{
  "num_attention_heads": 8,
  "init_std_qkv": 0.0305,
  "init_std_o": 0.0379,
  "lr_mult_qkv": 0.4,
  "decay_fraction": 1.0,
  "decay_shape": "linear",
  "batch_tokens": [32768, 65536, 131072],
  "max_steps": 7119
}
MLP neurons of a small language model. Each row is named by its layer, matrix (up: input weights) and neuron, and shows model dimensions 96-287. Each number is 500 + 50 x the weight over its row's rms, rounded and kept within 0 to 999. Numbers have three digits each.
Before each neuron's rows, "fires on" lists the tokens most often at its 100 highest values on Wikipedia text that the model never trained on.

fires on: "n", "k", "o", "st", "ic", "d"
L6.up960:491494547529436462439503510520494479498472593529488513491544460413508450461532485473503577472520436517503520426518416527532500574437476517472491369535528396405419350451452449532465445525527507485588426458545547493545548547450462481523501534501493482462483584512481575536494541455512591439539531581594486519509538523571574524480486450526484383545464487490502527503581485386589453451470591525508449534521454509464474467456459523509449478511480455540479483580522557519466649403474463480515427528502517393518630503543511593545470537527528499518422575514549552475530429536469614463

fires on: ",", "s", " and", " are", " were"
L6.up735:517475543479516444458597552568422546469541537504567541482500511495491495499477456471486556497461470520511492463513460503513487487573558460546480467540500360540471584490525558582497506424481555463430517545532482419530490448452484450491427497586481439527460480441479546473519522516440616504450480485536460431517519535536526553478471503500431500513442554547558386512524523485428422459545413585532536506468491519445501418508508555554513524414432440515525494613524472504602395534567509519504509538511413469540542437470421537481506493527473482503434520542576406436408533518485493479

fires on: "d", "ich", "lar", "k", "ew", "'"
L6.up1871:436583565519471544505475467569522445567501421503511519493553509476508517495492501489504439561502432481510451463497423503528552450453460437533464407452568430551546518580455400449540488480483577505496543419421476478543475575590520503509422542558575462526420472486547494477571478518473493541515459477597500553491460494515487569465483426525502468477402521465503511507534546462579575510522495519513425498418465564411491591465522456471431507424506430491478502424584537567516526532551416487494562542532532521585457453392462523498522433439589454494451551462596536471597509511430632514

fires on: "s", ",", "er", "ive", " |", " more"
L6.up1951:429501505490525582476480622530503427480491568636492549437531509491512478451458474536552461493542491505481522494528448527460419475411448485491503523521519487568496534578630554407457521485531548498499544556538469483468507451529522488430543412575553497507493564412461504484472500449542574509508494433530526481476439493442448456425516508456408499394479500577541477509601478521521499578581499540493505414554529469519453512571559448480472514481584511464595495421451582498495495568602494494487512505468484499461506535523434610557582523444502439409440521411555493463436503646554525478

fires on: "ing", " the", " from", "'", " ("
L3.up1935:470444526483462471549493507503536475552600491542515457447413537571561490526494511523456493513483527597467414445483430455530458485468503450543446591567514493472443513528425479482475519524567528540469493500491465520593570460523586588484532460408506488527555498447503515461631478391523589485433529540539519520562414583485427554481514558548570471444541408582457382495480557512527535569477441452501477517561527545488446546514409517522505442443499483542502424459440524462511518477640416490535599432597513467497489537588568506450376597509491555502505532480535487596519535455512488501

fires on: " |", " in", ":", "s", " of"
L6.up364:524536501567519435425526474499456467462452398522540533483543555519505438442397501468464472583459477579567370435557580432428495538563514544545578509482454545456533479532502593460525517530596500469584464550606517478460473491527471526498541524445431561496569417612549461568507468457499542519490451466410505552553520576542423563499482434569377439478440586481462481595541555513398524578424497569485435552529445470558415415515503491514425519576535479473495518426541526572478382480498525509491509501503347529542469541544532513505492465543449491498458549493492509525524515516547456456

fires on: "s", "-", "e", "ly", "up"
L6.up1616:469531556543474535427496542542434487485506560476485484512572441627465584506542512528407503541566577495511510446508510548445549458500343480476450533447521534523544544496407481517433505525480404543516530492516445420547550384467584467629436521534499471498513445529498444495411495437444425493460381413497468571564521554443487511448586545461492581506442604448530470533524484526462459512576400547534472511507502508544471525552501518564500496515576436461406402561476510528499382463501546521480532428478506477543527583541465467453597521472480504495446497402527532512509492503618475565

fires on: ".", "'", " ", "-", " more", "s"
L6.up1509:550399541495557570565527540513525480493561526511528427430538592533525520493445553513527479497594512527474527467491566431550489480509499591480516475529502419492469536548465521464510536533548626474551492543484488442601513493566496472459430576436432490544524561460577523511499469508445472518548397388573456450520514493559397525485564486490510540568417437422545498455483477474432513545618546517461488431428495543450481492451395522472459518499396495543553506552510484447485473508482518422532521468543522479560547564432495611440558453592562528496505369560497527531511500487462511412

fires on: "se", "s", "et", "e"
L6.up1757:498454460548476528448478527509495502623518465509434491508580575570467490578521571483407450505568504534454468518542509549468567455411502467542456473545537517490494605428511462479500591598464435597400527393494504455530546424439569522476462538494431478472500545522477474437510479534424477435528508488504546623526456462494462543430416529464559563377428545517509504571417476510517438465515413423467478470485351494419530565521547412455549503494499467629432515531545479556513499549496451501574491537479471587531635542422542457579558471419469460502488536459502464414457402516585467415

fires on: "s", " ", "j", "in", "lev", " of"
L6.up283:444423631511572415482507540445500535449480480412546476563462476601539441513465493490382475422581450586526433496490554546597402536427535473511534431477523469553404497449413480566584591511342489519527558482554547510514496559598527565428463583449478509509513425453506546439524482488553508488413479426575426524457455536630475578539446426558472549581494485430452516517531397555519523462557625596556495499487483483337589451495458546537537491474549491525560417483435538442595496522408574493544552483589519383487551521506490470455585513440526468532393461618463504530513469484521522524

fires on: " |", " ", "0"
L6.up263:526440489374464531493467528515515461436583607532591565511562536543479421427489429496505513541562480475543509502533429434491521393529404585405503527515540483491532490447495474472558514479517532512459489482403533400579565544410494546570503580541465490526436492531526383520527545502403560457497495542473505548561501458539388470472563413515523418439475487438457487455536534453523566467486429388516515546504490519551505533438439500482479441509484445558468513462505431473517470578464509528509553541528519411504503545520472527534429495529501558469487507558421523484459476524468556534

fires on: " |", " "
L6.up197:563480437383512452504511504438465427415486448575502549438498411453525453568611443515569553574462577567518532506473487415611503427491502565441577493568460475508598466589485488555577530542523543523538537434422485514433566476468568485399505525562476465415482500536513495499486498452506470523472529446573566494520503514498388540514502556485515479528449398498545507440426576541546522472512446532518496584460515562511420504422502543518548411564481511574488521477568507481398556528501476544543584539470478441459461530561480521513429593444433568486444582510494518506498497509515480419

fires on: "==", "-", "\n"
L3.up195:463410550455472558527426403515582501587479544538454541525573499486413534478541437552454514413419441512578576487451451529494467562555474458512507431490479469462480567454603455490540460496460564552528503458495491477473490592491568436496500424549526561579493506601496428516450468500546569531553516526512520465537536477490394481439462639481574603550519564469452398522516464448577546586463489419483536596481570527497450572604573510473580511550506582561476400368594498531454525484433524501619499506503433418560435463636530495525503543518537471612466526612447496472518433590448492634

fires on: " and", " as", ",", " in"
L6.up640:458420513419511518575609478550558495522485548496457576440543549564461498476408384533468559497469566504564453475466541517492467493495414549518464494649480562499448544505488535599616610505443501488440516524468438473543510480549491544517439505442456476549505455549466510550509568548534523487536436508463477485573494475512510477489549506491519453455526485599455500547492448468452473492545463481520529496487579478460563444481510456478515523464406571536512541603540494436536412504512569545461514442474506441549414490520466494484549555535495527525469459539500606436447470579511480544

fires on: " |", "%", " ", ";", "\n", "."
L6.up986:534486467537536544387554463407561517513505471538470505495490520529449462453471421467585532574548596503360620457502469424516444452477492509416501503514404463451530407524499494506475501522563491525498430556533504500507422489444570511421432521545371494474585451569540479502524497506478469523612511480598579510563595572505384474518457439441474494539574454450492509480425471516532525513481541574595569509544423500471479597485532601420522481496440480566534509470456517508490497617471473559564573402468443452521499567479491406531472507458441427426460529484494463514550503373420481527

fires on: ",", " television", " TV"
L3.up516:522457543440415474490512496500485447438523599560480528475479461494495497464541407461587534557535359542422557508469473507497480408464452457473463379540481483490457494555480466566517520527405497546460419515522484471547543481489467508527542513489561382409522526491383486576446597529475583531532495515556565524521529503509550561479423482461508561509478540525573461465544635529458506475467545381406543465467484525536479486503514505465461493536470397464603500521523508470486487392516493458483425416453583476475520589602601475405541571453529600479545512563453499508514446506437547493

fires on: ",", " |", " and", "tri", " or", " were"
L6.up1302:350595576580507534372461490538482556481486471540441594500486517441591482469436427517500527468539503508563560550575579503383504495568463457508543463476524620564487512543533506504440476471533447441476423520447455422494618548445522490521458509417398479524402474450534586594534552485488535595487430486499519545443498483485469498442506420521471522531487514538402539554530539518493472489465439497511488450464540477530568537575492540492477463476538476475591507563503522524551446477525502486544389437506499505336492528556511430407515518533512604426440470530455597470536558483523532564

fires on: "-", "'", "y", "hi"
L6.up1860:510476480513527592495559561535550535519510517523504511454449543471571541521433434529549578445519478538444381511439484384551540459569451523439523527567558360443440530499379516496537519492517517516439498464472453478550530460452504436467486428506518471438444473434434478437641587539538457595489490445554414416368427489548555531447391537506502510525427355487510519469453437470549435517489497510550528575478564521408465491476523553362406500537419556466508530478493502499530505434567406542484601475541500454533527512441468582514528524501466527534402542442537564447473556473476469478

fires on: ".", ",", " ", " but", " it"
L6.up1198:541540514458462389499561446563551480561499562581561472551489527593563502528462423544580550414472551484540561433504535484468432464477541567513515456578478489550420495504557526460434419525531444597535498532536416503554425514504463527473574506521497428530505565500409472511564511498545407400459545470617599498511557482483497410419436518474516510468508494544520431557520423461469556542594481497472507570482485494512415585485486499543546402510444472441577440445488443460494542529432461482485459426508454441431455488495546549410576481516501548502443440534466472474466526558532477498

fires on: " as", " is", " was", " the", "s", " ("
L6.up77:567580521462445513451425419533538499501500485590475498474412505528555402580555517571463469538533410400560471462472521418491449533426522521475502483483488572490366572481527526496462482457568587531533537497472494489452486508403508397445538549578541488528489505442511463492546438520635371575487532460530515535462545505571436456449554588560472513455507500469565428391461521525511465460453556450558538444549496531511402522499490524517563521568493433495518542464524577561495565542474525483501517470492518439442480487570524536489565505438443470441493522459450434473531523514553525406

fires on: ",", "s", ".", " (", "man", " House"
L6.up160:546545474490554444462518517515560506430566524472460514508436548490519514560580480501453391445475432380543532453518448459423478682538526438518496511416513555569530409484444533513477507493482489506499601399506478411567474442460474518490469491544369433529503394537379517437501442439518537491514460442494452486516558450453461505426477592459543558575577510524548463512462451524507397396475501602478484528478561610479459558576458573537493482519567459493453525510485514589487426483526495570536555541522465511493570464458493568486536550449414427469552555528598508514462573461495477492

fires on: " of", "ing", " the", " when", " through"
L6.up1091:586567551547551441542461447470420469475492512504509460499577553562588426539519488525493468456504441523364415478545463518490462580548540465530442502454466519563470542516463535423581596523454523462397490536519431458403540486494477513485520588537441439518536497507497410463517538443589587527524493485562566418549441519566457507511540566450570544585408500624515493613569488561510520505496557436513520521503566515556480548447479537528474461579528543471539428544476482475456549515504580476492524428601486511448494448493548433476490440495532607424583491519546564531491475499558432581

fires on: "==", "\n", " ==", "==="
L3.up688:440474491489483549509499618472554526475425522425574491542549553509447475501495508389521601526444535552522608509489478542446494514451533435570467460503548408393547517458456461496574458489448454515547563512495487465450551453456553413539498489595496469577546607484497452511474528528492543552479486471566547485537508541518478520539498503507435498539395479508485429450459482515432533566607578436483481487519523461509449501532473565480568587459471524496484431408490437518495463588397487535691477548591617461417489434498426494521478537517550479473488536511575535387509502412394474497

fires on: " (", "s", ";", " of", "0", "y"
L6.up1741:440504499476533497510522562460502507492421464531550504424426520541574470607583427546464444501512419500529344523493561348536528458436522456540528474484467578478503539482485587502492573560523541425545561480490444552545484570527528559557525462452461488494514438598458489474558538528568437513565455431494469429538542575447499484479573447511481453477494449471504450483530459585532525528482526463514515527564515507479462441535506478474482472480545385508442481453492552501446421433434472554521580519516457519433681531468492506479480593453558626453584458497464547497480533528616563497

fires on: ",", " September", " December", " years", " season", " October"
L3.up235:408491465508530450530534463432503466570600474396513518477570517603520464445547455575496583459497526478438563589510475488452556497485455515501479480507481458474497408486508482560495424450497546490537457526523403513480547487530538465555494424507502529512554517558520572494548436505471591609514424504623503545509585445536432519645515534441583462493440505536464453449555598596535492610496571482518506442499554496479486430532466495478486579524398440430565470420486455492544552531465482474621489395564513582502526484430557398491502520497550536425531573529489513516576412427433551521

fires on: " =", ",", " |", ";"
L6.up980:480549485411498490495464465434495455462452587543515558458483458442492408509476485434507584555459535521482465474417417501464535517585443494562557535510407524451637477537556503589510539553499514437561477516439448427507567507408510446482503500509388430489375485582562444522506444532552548512539508427437584477464565472509467443440449479462410456472484523572479495452508486460528464476502455453493527449454552518504469460501468497492422450548455518536454517452505516481557517610448551463625415528455467502487457437503463482553542489610430446457471491545525544413500548400478444353

fires on: " and", ","
L3.up1000:445460570452456521474534488536521513561354501548458492503467439524535446457555372486552512484516481513534553519554507610467528542544462512436587484516577452594526489442508450499586470474488520537421500565442401530431504439458587407481477548437647457478465433551450561487504463439420439469473540502534581482590520520450539478429459493497485440433421462568562572440451564458549518471423538414497462446468521480485500507549475497536521331444539616505580511556560479392445518546527464476409501452571452508529506498509544504451540561554508536491518507431476519556534430515479584465

fires on: " |", ":", "er", "s", " player"
L6.up1136:529438509563495501551574609580519517558498429536585455542425503459532412470462468530505519534466657526517545533551495433503543509580485527497535478511509543541477526442617457507499394520503448496476600564520477466514483475493456478520489550514535476539459543487502496490479517362552419537503463420450451495405558452429527441468491503420427411490613468462475456513542434433502496566566387580452476408582552444522454545610534425506481469484543512503542529493514376514462457444580510474547500443512437555566533520563419508411495543467481547404465380537428565489474480467580521445